{"n_kv_head": 6, "head_dim": 96, "schedule": "wsd", "steps": 8736}
MLP neurons of a small language model. Each row is named by its layer, matrix (gate and up: input weights) and neuron, and shows model dimensions 464-559. Each number is 500 + 50 x the weight over its row's rms, rounded and kept within 0 to 999. Numbers have three digits each. A neuron's up and down rows have the sign that makes its largest values positive.
A block is one neuron, or neurons of one layer that tend to fire together. After each block is what it responds to, as a language model described it from the Wikipedia text at the highest values.

L9.gate295:460514479510436453516447424450557504468479609475466553533509425459558549526484472547478472472487500605570469520459564493492448523443509375441533508450499490508452527401473463481471586467502480505564590494582558491487464413503500523445435449392454546501558457572587526591461466535588482501
L9.up295:538496449522561417455580473470452539413492435584496495505540478505527539501485502496513463411503531485525468516503541509666611497428529534516547469446475481512578559533482447392531531496522506425471487495592520516436399524528351510417494554523540523508571498567435541512466554499519521549
L9.gate623:513536600521487490462463501522497484550502451526447466383380533520571517491541582506424544500401568458491520485541541454486489567459433534514479503404405421532400601532473553492494505504483516518540463526558522587495515430466522440524515442531562530453472566526595498429437435558631461597
L9.up623:494548576495425509515550540481564477487539464469410496530504507543448517558444500390455490481529504436567515456573534471534545368469474512638489452483499401518460468489453506478501494488542523551449526535445493433513397510504530541571486515393508497509488465505487610459443489520559470555
Geographic location phrases. Tokens inside place or region phrases after prepositions like in, on, from, the, often word-completing pieces: Adri-atic, Mediterran-ean, heart, Ocean, area.

L8.gate138:473520573501568521528560499476570547411514560484444523411436591496524542387491525459448477479516635437475539576527506520481491482441546585576535450592522492508556504485503502493501553447477428481455433617550469510412469450551524485492484528492557440515514435508517454507578486510462613455
L8.up138:529513477497464471541356547505550440453504440558454436419446598467513563489500496443448418532467421463445458506510510568439478503464553508538467450649467572575505507416506455559528537448470480469605469480559503486505455571502513446532492453464564519392585593447456444538524461458460480514
L8.gate578:481453521561505479398530555429460463524548564465498554528553475471517457499483536502483514438476499615490361588499520494457571525486532538521562503584447472510428508471498510449411476462469454419485541464445485472516511549465504515533506521575506558534488582495451458488439533511536462393
L8.up578:506600465485568436404563493433450482521530573477427527516487503492598595447542515440456475500574550491475564470477501560399545491465451462491516517568522551494457409427528519481478469523568502465533459405500403537505455476519525505559523432520462497425388522521431468541585506511548528509
L8.gate631:489513475505526484581504561520431493482489512555466502381617531476526516472503496467513455523412516433406462565563419492510498490521475566529568426498571429506511570430551472492419482380453521449578428478513563539499434462362488514570515510429561514464455497512469488484512480460535553498
L8.up631:530585534458452414522527533454521497494533532473527472400573510488623469484455501593455518597525521447518453593553476506572535505389494546465515548479546517488577539526468539524461464507440403551479464483363490387551491526404559480561480499457480531532525504524525517487570519540573520481
L8.gate1270:440481482568481455507522540459509445535525474465485555463534569545533483504480604510457592470450442567485566539472491454558479499472576574389490515572640373537504539555486543457422478528492521503449557429516591489468536540528469444395544438510570552608547456512435503405553541453572471464
L8.up1270:534482495432478550555489495474524492525427402483521547546532494491438557456509600509543501505567524547539512501496483453479553465457478530479544546487523442453455495473491523499488510442469569508529545518568498469496409528494387494487515495509466416561482473535439519418447395535477525458
Clause-joining conjunctions. Connectives, mostly "and" after a comma or finished clause in biographies and narratives, that start a new action: "and released", "and was commissioned", "then enrolled"; also verb endings before "by", like "portrayed by".

L7.gate152:513418453463412441501511549458461542555470473480512535544510475423488430520514552528543538564419493528451439539511505456469467608491546514411530487530527529414490443513546459522483454569479462523556493575501585482383566526464480424480517421613459491571467547555513602550476567453444522534
L7.up152:423481500494426547506490556429429480612517494528383561462549457518478441472526509483481552460544374462486457504640411499477636490535413495575484461413508493483432527499564495489438499442476496560564470408514582488542496515478422472498508530461499497491504512497478534483453526438510532468
L7.gate672:523558419563566503520481594506497446489593536492518455458515398477500495481437533487520524526439628492410509512550546480534487554503466475471486496548527444407500596430431444557520445457607488423564498466515520510483435536483525548506498484522517492551554461508478507464529516509540471509
L7.up672:525531442409471389535389477391480524520473472498324530469492531523445483595454489541440487519589508556468483527401508414512447534504479511503498483555445544485486531557450489439503527434516382485508444513485538501470539483501519491462447467471510484540581482495534461538457510514494486527
L7.gate997:536495458430604496580521551398529517513465469564540574507527537488481576452518526521559503461497497500545479520479569585527509509495464547560501480484479567437491562553533541483408531471541476415434554515513549401425525466443510452524505569519577553455523621434551556599440512417425459508
L7.up997:614493525495510504491539479523453469515486534626533524518550510530520557484576535525451592561628460463427475444611576537480463410494534548527573548483442530494475489586558411415427567441571521559511563517614666547574480517449481506482461504570489522562554524492482477524464568582502477487
L7.gate1055:538487528511399465457516404519522437456500505510503615355516526462517428518545562535475494543500436523541518582514425559474572465539503508496469542459542484465471527551521480513488570538508574473568456518478609558452439586451370496514547549448513495578463558521493465559576433520558561584
L7.up1055:549501501419524421537557384485451485552442541469492587441516495513481433461559511432516473519485516531482493547521498525452566539437457464501513440467506506423433562514446470469418475534527525564568481606457549521509546457452429457636467507531551499580489592524463466487528548488585541510
L7.gate1147:415502452512462433589383423583483426582531462522517465501495513489455502498539497450398537539441507510534528427454593518470552493496504522480550418445455466443494488473436546445388432449479508465442415460441480512453546555410516533427451466491589476454529536468439449533500475473537471485
L7.up1147:563499483473431525435414604603461432444466486493520479501419528390518492446494619449413505487474527500415491547527479545497528484526477579465504463486478484551519484538502470484482481512463458475577517540505449423566458521541376495545521453509528355536428524495551438487523457463519485481
L7.gate1175:511507520560418473566503531378489517506523549476525501505441502454438535531431482573490513555490507554532499545484517534418427566496494481454534473600530545440548480577572471650551495450480466501502523483531491504451448585523530493451524493515551521486613498500441484560513522426490409544
L7.up1175:472558572501511363483558633423388411590498534516485598460446488472469490444448389465551448525479481507527478545548557404490449538467530501561480541554449529450465545421458464513529560307523481460535547477586436571556469555525497441436480516494487459512510544565500498460545446484501462449
L7.gate1311:531455428519500407500472525451581487637499498527575598436507508568464542449565493492402537559408403580524584417505476470463438423397468451472426494553509485585456558477487512437488653479487484433523576520488503561528435490555492548423490525578542534475544407549536480546530480509529534440
L7.up1311:513477418493515458511512550386373437536521459448500579414517555459449489472491521511487556492357429404544534541423457561523505513420408456540556647500575490452516516498523498511539515415550420472534458559460504584577500573477580481524524514560481420577541505505408533515471466445602509448
L7.gate1527:498531452439499533445440538521503542485500547545547500517561491476436541491493488532556518415493522464483485528588424543501523559519408516440555521481450499486505550413406514448445487461531464463534496535576541578532464491499512520550478440501546472490532396502532391518552433475442440592
L7.up1527:520535445532503468508389473599427502582431523453553500508574531495461531477475517523508549496566501531471515466354561510400484481533464519517463521477460539434492473562441493583482558483523461523444572523553406525568533477473479452479501550553543522499528525545532531586467445548546474535
Clause-linking as and and. Connective words joining a following phrase or clause to a long preceding one, mostly as (as tall as, worked as, as well as) and and.

L8.gate408:587537462508579466489501396530589446452560519495547488550493550514426560493498419508536526436449584529436491599591478454527542494462467483488571482473501451497496524525484548547451395564496464515446538514419581511405508455488613426438441495471503487527383432456437420486449510563516530525
L8.up408:527464443513501428591512459463490530549557551492542518430619537510488542475499395396559437494527498481492593563464514458423472432498483502486497502512558436488587521442451590413545465512487497538559488395462579464576610511496475492470526514562538522504476500463417484503472461478576497585
L8.gate907:561453476430545531515474408497508561450564416500549494482504510512494527508503518512465564587404431537530542481533528544512506439489547539481557425504444482487384388527549520532482549487484514522490476490440441527525496520443459395440491440523509506501426478484520516501458466528483468480
L8.up907:518470497508605404455473635579485439563535593465561474516583487524438391559468558533601488531521491435534503517483480421622570473481482530516498461473527494532545506527523522505511574466578528524525396499494464545595382532506533506517600520563619598500510531493469504533532540507445439516
L8.gate1125:607475499526497505497502484498565503545438520496567523515484535411555565519443505583510512536438539538468465437548553421610488542448406512499492533462425442420469500594523481424365523504507515527468413436505584525443389456517510511492520477453466500476560460474495490522481549510528488355
L8.up1125:469472422577502438495494511479520487472461493505522444519535517527466446490535546493521484523477549573485497570497424390469444541529388448444458636470517533488546514540539561497460471501453483525514479455521491434517503463471435434477522411398498535512585570458535520538463481557425534409
L8.gate1134:542496399495571545485409412587516484533521559452528529557475541456526629575433573631419480474517526547407518446463440469576520511478453489523550494481540432508550449480528526527548471613577509462438552523484498458460481517461462474516553579529525462502504434491415445463485526514532556494
L8.up1134:505500509525592500555561447519493556533603525486502492515540500524441459524504514662503520518561513536509534579461447539449541608546488499546550396540496424405513498501514468417537484471513389463439517470473490510461455572397505516469590430512474601515455373450425509520507568443479519456
Action noun suffixes. Final pieces completing nouns that name a process or action, often before "of": -ation, -ing, -ment (preservation, cutting, recruitment), plus production, promotion.

L7.gate71:536534408465489514481544527488443445535467467545507536570519429487494536543472450475588561473478591465465479564480519442509445513515467525521475551443521369466485547469530425464430462488518544529495507478498446492503547501519519516508576497434525533486533473456547487491576497473469477549
L7.up71:554550453495521464539561546446494435443468481516484488436459459524460563461501507509516587448432543529501457471476495455576543487450534412471410503450512411472502537568516460488537508495527468454523472477397481467452417575540579485501588531472487556559485447493512486422539575502468538449
L7.gate217:586464556540597515501549503544485493455553507504406510528465481526462593422494477527495491454501546499404554438512505434524526516431481461521500501496503331540512558536443490507476439564443514455590536461499564392534505554559502510468513505543494488565483509419558457445548460453585446479
L7.up217:505530413534486573502526514487520484580518521521458495515495498518461613451503415543521514487496515481492424477449468600587445556569404526459531524502507419456489551471435526452412480506482511417490452436539523404511533492491517494492534410490534430461528566487557545577518424486544448542
L7.gate622:428581453508458475398576469545634454477468454613553419581525546511482581475512570502503472514459548488515420418447539516427503521456550505446480442511485513469521501555562469440514529489433579457502491529555485418494459489476476523573475501490524499529502476453513606502541583473497496550
L7.up622:478482486489513593578471527550488474537519537520527592502465499362561518478542511415603525453408525530449570585507436554514410507608464531484543432519571464424524394538473474442529531518478467392533477475526507472552548482404555546526486468549548433610497535473518496458520505530434582470
L7.gate667:561590497529497470454512535567426611618557607478554465462461452488480536536432524514456529399475465543527483515508499557485582443464494584446509481458494519424513431452486424460500404526470498447500429516479473479477455488546475445579470514448476547463477547482493543514408465448514459397
L7.up667:554382508513524572522439498482523512497459458482466505488523480480439451541533560468508475525491489497542432516495424529481494422488477516571542514499502443553510452510566565519516427613470499577532438458558370524474494481536567496511552420434531553504480527509486500453476456423591545515
L7.gate1028:403579444565568475422524521484500583543604506546582479543544576518577544495446494552387523440508546544460481507475482568424508508564448573556482473524519400493550470472474488424504451492464464585517521519538522477495469495514550493555553477494462507441497412415527481548521517540521482492
L7.up1028:519458531420514551550475449511575458481519456483513439599492416532406548543438442510530511486476518492573432524551519589470523534536526523603538475529495540445422527473523508559415495514519461482572468540506440447451444468521525463526505481547481499545577425468506551461514477478558467548
L7.gate1097:572486514380490593459496605452517556496441482563525527488487536466516619518448538475498500486509466476489479416483469541574509450482538493544554542537562513533499540489502448517499603414532573469450609506507453520456496516529451400440474408543511489485499539450575512562452534512527585525
L7.up1097:455469471392508591490501498535430490527507530512464536416416459516520409618488449489501490552545502452422558493458483502505496443480431497484596596448596476480571472507556443571512581619531504484515478601416500536550518439528449494459441498443495491453534511535471506428533510431583561478
L7.gate1188:542559518526500483559504518490541530567513540546569460438451486430469536553496461494474595621496464393459563433460519522536464512520485631497547480462569407544516651513543635509436508527453500499475525493541510487479588492551484526498487462454525557415568485488535587480502486528523490494
L7.up1188:549478441499526483493520430454494386435540578534533490554531547424493574453583463476579513499555524532418508550488485582520539544548450462435609477565494516487505583545552477398498494571463567503518557554560430472437553505519552480440488519432533446444547480504542498528581456545600404539
L7.gate1408:522497469533557528523551461525455457479501580468503480523438499539504578429515562618564574427496510564416576418518507539531550562482577390516535442461552547542507531426431473418600531474503469515532491407449545400471498559480496518465514466587486500519580510531549585500529531532382443531
L7.up1408:513581498507504455600502417459503488508573498513479509475383601493449480510430509500411603471425447572635528454496533529460448561540437445423496502462563445529536509393418397472501575449510451536477561546466498485581454523461501552528601614492438540507523528526498560388519566477523465518
Tax word piece. The "ax"/"tax" piece in taxonomy, taxi, tax credits and taxation, plus weaker mid-word pieces like -ically, -ial, -ely and nouns like Civil or policy.

L8.gate84:494534458467505568510581490505549460586539536510524528485468515469439517574498482552456479476495530429455431428481433511509485515440446520487448481495554488523416544471578506577522515558490614481451532514542551438452513550493481441459568454461528415515404542469475482473386576443500580564
L8.up84:526450507533470638550540493539560545561526492535551474620504448506461453550466471569532519510401592574605420449531535502400500544453534560477442529541521550529499471473512526438456471503527460555452428501541495482483511463525427503427530464512384489446557472496523516551439500468487549480
L8.gate612:590498533455527541535479516564516468556479559482451474505470535461465522483411555441527492518420531467512561471495521442531422551533541471534484500519490489439550413480561463497482478417480463535401457465479514476523513405430498549366540530468457555491542513484434462454527343460514512442
L8.up612:487458426537539503563430486413449485449503445478482518508522477517495474509491554537527460473575518573518595583512457469473449540457600501505571438503523524535489408555359520480501563510532503419463421477456520616433502480539576465451581497413497497464488506444485486428559459550391522499
L8.gate1088:517526478360552549543530576416572462492575468517431512453475487500509613439481480505561517572570442409542451506522499454407591515655489562563485493579390480539454486488572561503443482410570500534502503396489468564473464517473501534515477432493515506533506537447505539485512511544424489544
L8.up1088:435493556565566513515475450508432523490573481485517451423461487384508568561411528552403521478419489438547490432460545447382554498523488438437519500470564455535447459539515437436490421544533547534486523531549447403559469521542548418496518512567520499426442515609536503549636487568531496492
L8.gate1147:475526495522528538511501399487527481449593479542593435481452382439464496444560491533443566531443485515531581462496481495496604529498428482460529458487567409486465478446598559565517455490511500498470560591529562357600524477450497524484543433479478541468484547451527491573429544555557537474
L8.up1147:444469488459563600540561469445496525466430521588561453558532532555435566513475538533428473563526543513471572555572578503442520456479494504602496536472481481446476554531478488503570486535497534572518460502410470454492614555556523548474539457484461460512534479471494586535509514533543501503
Abstract head nouns. Final token of abstract nouns naming a quality, need or property, often followed by "of" or "for": character, courage, importance, demand, personality.

L7.gate574:507477411466584514605501448483489456530531515451600535598438505448361546563507463585490457527509581427494461506490524428474484557455482518441549500604552560534496556531544433508418536479435525541409504373398518467488493512467532465477496545523436599480443499413472450465568521420399500480
L7.up574:507371457473638449505551475524556504532523488437500509468427603437456552504519538626482393565532509404467553542511541489451520502546528536411456570480470471490517466548486536440487486475450531550531462514430490458469522547537569497482565410449481539499375422413464511484508508473514570538
L7.gate606:454531421423555421624492515454540504504501554536606528584495458491331449491438510532469497480508507495438512570479488367513542608561508488473531472541511454399528603412510480510434453430470520562520473494472473511445430461561537520468573495490510544523508529495441457483474570545524514464
L7.up606:418586436438583444428518543504525412510552512440512507505502495467500426372454551514349466497476544553528572534478524486533439583456523547432522501525437477470545458515517505488544480529472499557519424452530495509463532515527448629494473510473590531407406511432466504559491444454606480498
L7.gate659:497490445480589488376476422465510555495479446555469508510401664470490581493447543478499439538547572655458433519432499421466457597501561511486540514520540519468547506553383509467565507501549472525539427509523542593571450446495566471478434504490457477534599470430424545491465486496496502555
L7.up659:543476542523454501476565501608427526512502482545418434498415486436500656497500522546560393453592475658481430545507396525461509546501476557407494485567430494454535522535519490435529525559516472476424364440483526517527430527479502548546422468439482376532556529478427533600434501434547542495
L7.gate666:520435456431462496332513506492544441505505549525409543542443513543494520499521477491527448533577481488489463493472523471568548571617438557500597472500573443498506569505487554499517514402499529483513519483542555449417459481506616410528464548436501607458538638461568376547496495505501586461
L7.up666:536424479393548593412486539484528522436488524402418493486412490480514466520451534580518561536534491468570625548541513518571544514490527525518537469510475484460526528506495494497484551527568458452444551455494449617531497505422586496512507499548498476517509576495490456406474493362523594449
L7.gate900:493538460559525518538367563494514460539487535438491422543589513435473498442493477408499495492448441473455505433562611402529549597515507567532508544543552535562570509548408477430481555416471491537489546472489437494523457438495587445463556451469420512447548519529491466485494485456478566494
L7.up900:460396495562502497481501525502395511475509437513494451473501518508525636478540526490493544476467447545484416504584454508513540530420508461459474521513518453529549549503443521499492544450479556584521566472504582540459539445415520491500551425583536553534532531454493481516524515526420489473
L7.gate1247:495474464530521467560468454541438451524542476473603544454547560515372546492529452566467457464552601566506589531517512467580535527458500482503463480472561390451440516509508544502477493559555459552520505586494470529468522517408559460567489560492483507549471537385506486441516511541383535507
L7.up1247:504507460512611572497666442460488432529579526518538463503515505478450473470481551518499480457504523528517562489488471519448525519513545528494501491519540473495471502470502633517486517558589505503478579525469516495472534545491532509508521471401538456554474464484523517474537431502393515550
L7.gate1248:478434343520490459553520388535504516485467415510519512432522531505463559524558440533438561477431541522402401492397502579489449583474520573440602461494559497500440408544464564451474563436485527475438530476424460410431397427470558555659583455483511563484505514434470459447516433500514543393
L7.up1248:509456535476452502419383454442517504465522540539538480519502449466510559490510485414527553587539488449461464448412526558541459528446617493530450445416511541513444507433497488586501532560505569544531459492474539558513508495547479450520438458573426543530594535519515533448493549494573539527
L7.gate1352:589430470451602507562524460386438513539456523507504554591538566553436467442504511531474514504465553551459475510530567431538520532448502465462511526613519483531542500533523474482464480492528559557478489460439470515546527504446569460472421367522440480510550458474505469515460566512490503531
L7.up1352:498483450582491498528480424601577416503504476520503502518483470496400573544490428601428506447461428588468468546559503438570426521465511595468564438471505439524499496432532521516502503517433471457533535578515435477372498603455459524470452544402560529457467543537523547523530481526459594518
Action-noun suffixes. Suffix pieces that finish nouns naming an activity or process, mostly -ing, also -ation and -ment, as in machine learning, editing, recruitment, construction.

L9.gate1187:451451530395584602511526410516512463491478504475530485433431431511501610454418539499465502562524530482498438539482473497532409487499412502540453466543518436481567597550466528506480453515548566451527507425430503533459486474433486500593515536451495470510459482478456517459494514479474538449
L9.up1187:460506500462513440497425472502548459490398400578512388514472518560553542521503573546498599507561548636476498526554539490584510528556525462540523455510492421491535506579494545521581525520539566478590502485555453458512455538297559543469513452457448535468538500500502441490383480464473478450
L9.gate1219:468490518413506582501429506554538510529522502482508500515511412548412624569538540503507462502479520538508461544569533495491508598471495483469546531477594442499478509573413666462456504500463495439532477496536498497427463401554539384454517432490473498522485588457579433453464476510475595435
L9.up1219:510550404545489515556521521632500548464468402562564376486439512468466599434562552546543469496472597439465494514503549457439502512468476514548602588453504563498488483565452614472452502530402534466502481482500494492434447437470560453520540379519394482547562553437556526459507624488495578573
Mass nouns as modifiers. Fires on uncountable or activity nouns, often gerunds, used generically or as the head of a compound, e.g. water (conservation), land use, housing, coding.

L9.gate65:466406523463528385464412504447567383499526468542487531538447497512341445386489483522485501465515463534522554466464518416556503339405435543514440481584528482585511553467493409490571539454388507508499490555459504551529452464493514528526422494455537630553494528437527383451511518528473409451
L9.up65:550545507406567400376445525405387475477513491540565499427527447422452512449439519529501510433528457551450526488513504551545490463503522468446488470467481433476432510553556516528516503451409471487445457548441447489492490542562625430477545499501581576486421531529472514433522432491535500433
L9.gate943:514512462539475542538477536445589409631608507534534546534550460500495575470450472455428537515433513534444551438483508532450454474519514585483581482505585445587549491446540559555484489524484513466476584429393544532387431453507534609511457515493648568483455525571553550438562426569595491469
L9.up943:514454491528517427500506588492494439453518416471486559431578508536480369469503441508435506464438453549467516637451497550439400526532523428477489500483422474493439442479524435602557556523492437525498456510496487492491401526479476464461548561514460490464533456487557488465502442454497512511
Word-initial "as". The token "as" starting a word or phrase, as in "as strong as", "as follows", "as long as", "asleep"; weaker on "so", "such", stray pieces.

L9.gate115:522396464534505557586638485591395429494429442552484459491477509544438577379431577466476463494448427528432507489446515511407402525413523583454530365459533498526543478478526471524495527441478503474429530606462487437547502460551518510460593494471527599415471546501563467566560564480484550505
L9.up115:505554475474619438485461553424524471531544461528495541448486491507525557614603501489458517529427550598494561510482507448515559522452536428516516485508544517420528537483492472503513496454527438484531433505398472471533488495448532436550481631554467496526519428465526519472532499547564509572
L9.gate913:505416422505529542503601462515541540512563601503504554466414536587457517486550476549507368432559474449440538541548487521420521471510504535423554585442398482469497446444538502577539474509427488517554618515451426496602581493490470568469587493547524511568459417484496515480430401489521482477
L9.up913:483407502477557506567560511458497495495597470548598455525532610448437430522448612513521461539539458503581512443455513534535508616473477497421488514454612530517459454498492568524538533407446459434558552407416553456462515513454457526478674515492527493552524496500566494554548581507524425556
Public and civic modifiers. Adjectives or nouns naming the public, civic or political sphere, usually before a head noun, such as public health, civil hospital, political life, local government.

L7.gate2:575472410433480453506482466558472394543520478500471455507331481523516565500544521564401514563538482442544441487531391434510491426404430457487534562523583494435546529558481486439514444493482499474454557575593512438436404487510419462598495552509455507507481472493517570489499469494443471542
L7.up2:480592567468500466435548494463395492576477469429546336505517444507562437581475578520440500519481509491514458491531565512592557458535542409405548486455617475335459525479532445494448524482547512449541564501525500549516535457531507503439533500509586468434407573457584461486407504436450554567
L7.gate25:492490429483494475547495446537465485468537545511445480459509497458525550527521487522490411551547549449611476443514517458458579551525442437402546463437452480487553479501491496451498452418426454434436445455555491442510477488480459536519458461461511524493572501608616514486544411546510499588
L7.up25:471461489503456494544501450498503424528506473549517414432500397506502558486503455474475504527548500475489496389499530554566540459494469499437504510462477432512506527453496500460448488427466425523456498579509512430484520442512496535400529488573500466547461523597542585612474460453450598509
L7.gate205:424485472532448492592445496473431533425464435474430493558502474561401521513448609492429433559567532566522460443525506529452506472502474595402563521471547470466517482466486551485474563477489455499402461463583526529492521566509487407474512455553459495504464656405522520495522532568503558479
L7.up205:568510556603522460461579545486416487425507499584477511498492540478475443551409569557482540558485610466551345466620512503542500402404443550508483539496593388410572557491534492540389506435515551414473434415495491453547566446500445498432499460526537520486586485445475482530516489575423578529
L7.gate636:472460392462429488561437498462502516508502433528460501567522399526539473465516531501500496534517558506472403438544607449450525458469423502490507524566520496497414574446622589372518536502464388516495543529481562525451490451539466536501460474430530429509563480492540435496500451483509495543
L7.up636:386536468530413460546468481489446503464447508518460486467428544535411454560495492499513533531458420496412514536429523491661579498503455556450534537494471517451581645475467561494514473562457565470488442535523591507518557543503525465456579440414526495450453460514526573453510505445563431484
L7.gate768:558548517473517387488386468604520546434425430515484469450489451543481569505478444552494472462454509506497467514542512519605487542468438539458536540456488445489469447552464510389582492523537548499461436495550495513475479374563568537527469478457547549418492542453515506497583534498505428480
L7.up768:562533600470505520454431436563573500432478468525451539577418584521575499462471470479516412442545532410437495510457436479516639479393508511392552563529519520518578584435372538518541466531534490421547528505533442523490595417562495427541524502492631499556449471480463530439518557593474521500
L7.gate799:541494484519500506563431463524545508427459530535542466498462487502504528542555429600557471613463460501432518541513482516528504479411516512541449428499494547478531519365438518479564529600490377566588460571472495536493440474475501572463464588504512515493505508459531468457496389506460522505
L7.up799:439422467520476431376515512515485521534566504611467505579552626532582529471520527397564564473574533573521474500533499445350494485475525585536543486426476479465543493520558595460533534553448592496508511436499494507545402508436539547426500562467516572456504568556436593471445495611398422525
L7.gate1388:496519397522406492532437421562490434501488484443527465474474457500604522526398408458512456544536498445478378525506487473579484473502424458454474536474554556449458530534454559387427500339526512495475538547561459476570571466406497499480453485599424493475489425578503591548453552545464554503
L7.up1388:542510518386492505472426554526493449558491470518446559429542473462540452468499497460569505505454490471487538532535479416558543483446508460451611494521542502455532397490416534535487506543556497495488527489539534474527567417425509447472520568596550485596404538510511529485401483512566519538
L7.gate1531:473496451503490428571373545524505379378441492465505413494456526507584539474441534472370486511393604441555444451549553421558549469461505543532473486482549498449489470492510586451521481489513490448481453474475512406550489429538459503492503533585410459490543506523533565470487432563497531544
L7.up1531:559542611457415382559384502472489434546531429584482483500424521553510450503534515484443492481481501541569391454526433532530611449536517481465537530495423553424555476557429483498567471502504494457483577474484509463480497394472494553489449570593538495495542573453605564465467542476535516481
Place-name final pieces. Last word-piece that completes a multi-token place or proper name, often before punctuation, e.g. Adri-atic, Qat-ar, U.S, Hebe-i; sometimes common words like week, hour.

L8.gate43:550565470419495487496453513551505486552440589555490502518465455492550518527522484542507460521461473460571465465435522427559484518473501526409554494492469484525456543446476475392486512441463430534429465446478504519546602490498487575509476504520475461503489562508459586499510466533468485484
L8.up43:530554440503436449516433445581462457450613469421585496555524475497555477520469403481495564587474469475482455439486554462565558492507506450428608536498490495480478561435451575463528486473464532519406591555541463508466556466460465540455387422565464468466398545510463480510474593483436488523
L8.gate402:517474491512543434507502541440546477493496535557469438495441456504526442596476492493503450648454500507556434511537514516496560481461472542505460540479528555551545504459496514510514509512425561504588526412560465463517473395500533482481419401458437539501422422424410501439453472523578488451
L8.up402:425508440545483487460495602508480511483526528467488464484477588535554622457452519495513517448515541433529509459513573549571489532437424479591582583548603510549502506563469514465446526522541464527444494411572497541531542494492467499500417498531538595522459424503526418546508537369473455496
L8.gate512:461440453517492492562529590542492441377524605436517422526450462535533474476508492444433546560495467445554359480556496519590578394455394519520556574441490501417593542520583471411512555484507445481477483485603499480518482476466545533518537461464515532476417519508556475474469560473453444463
L8.up512:467595561482455498547524536444581487458472487425464529554497511444469517481477597530494458535488610444419499469398512440572586448457539526537462480580604405548457462436527519459386469518497544412584462475411471427557476443459469436487473509548525454526505546422554433438514524530562616510
L8.gate842:557473433445539417641446488514426482495609593525546493505455474465502482523525448540539503464508536517471455425590456482611528459432479509552573426436562527446505515485569524471524438500468433596479464483489470504533540442530443440553543529491551452504437505516551444547515525505439504498
L8.up842:467547392588483513393471530528477432462434513550587488577467429529519509476521467534555505531495465579465516474511525441484562461546423552427537550521487526527579512397460496457563433449515469515563647480436479474528556457503473447462447444523530501502422499564520513527501466496520489467
Place-name endings. Final token of country, state, and city names, often the closing word piece, such as Niger-ia, Croat-ia, New Zealand, Pakistan.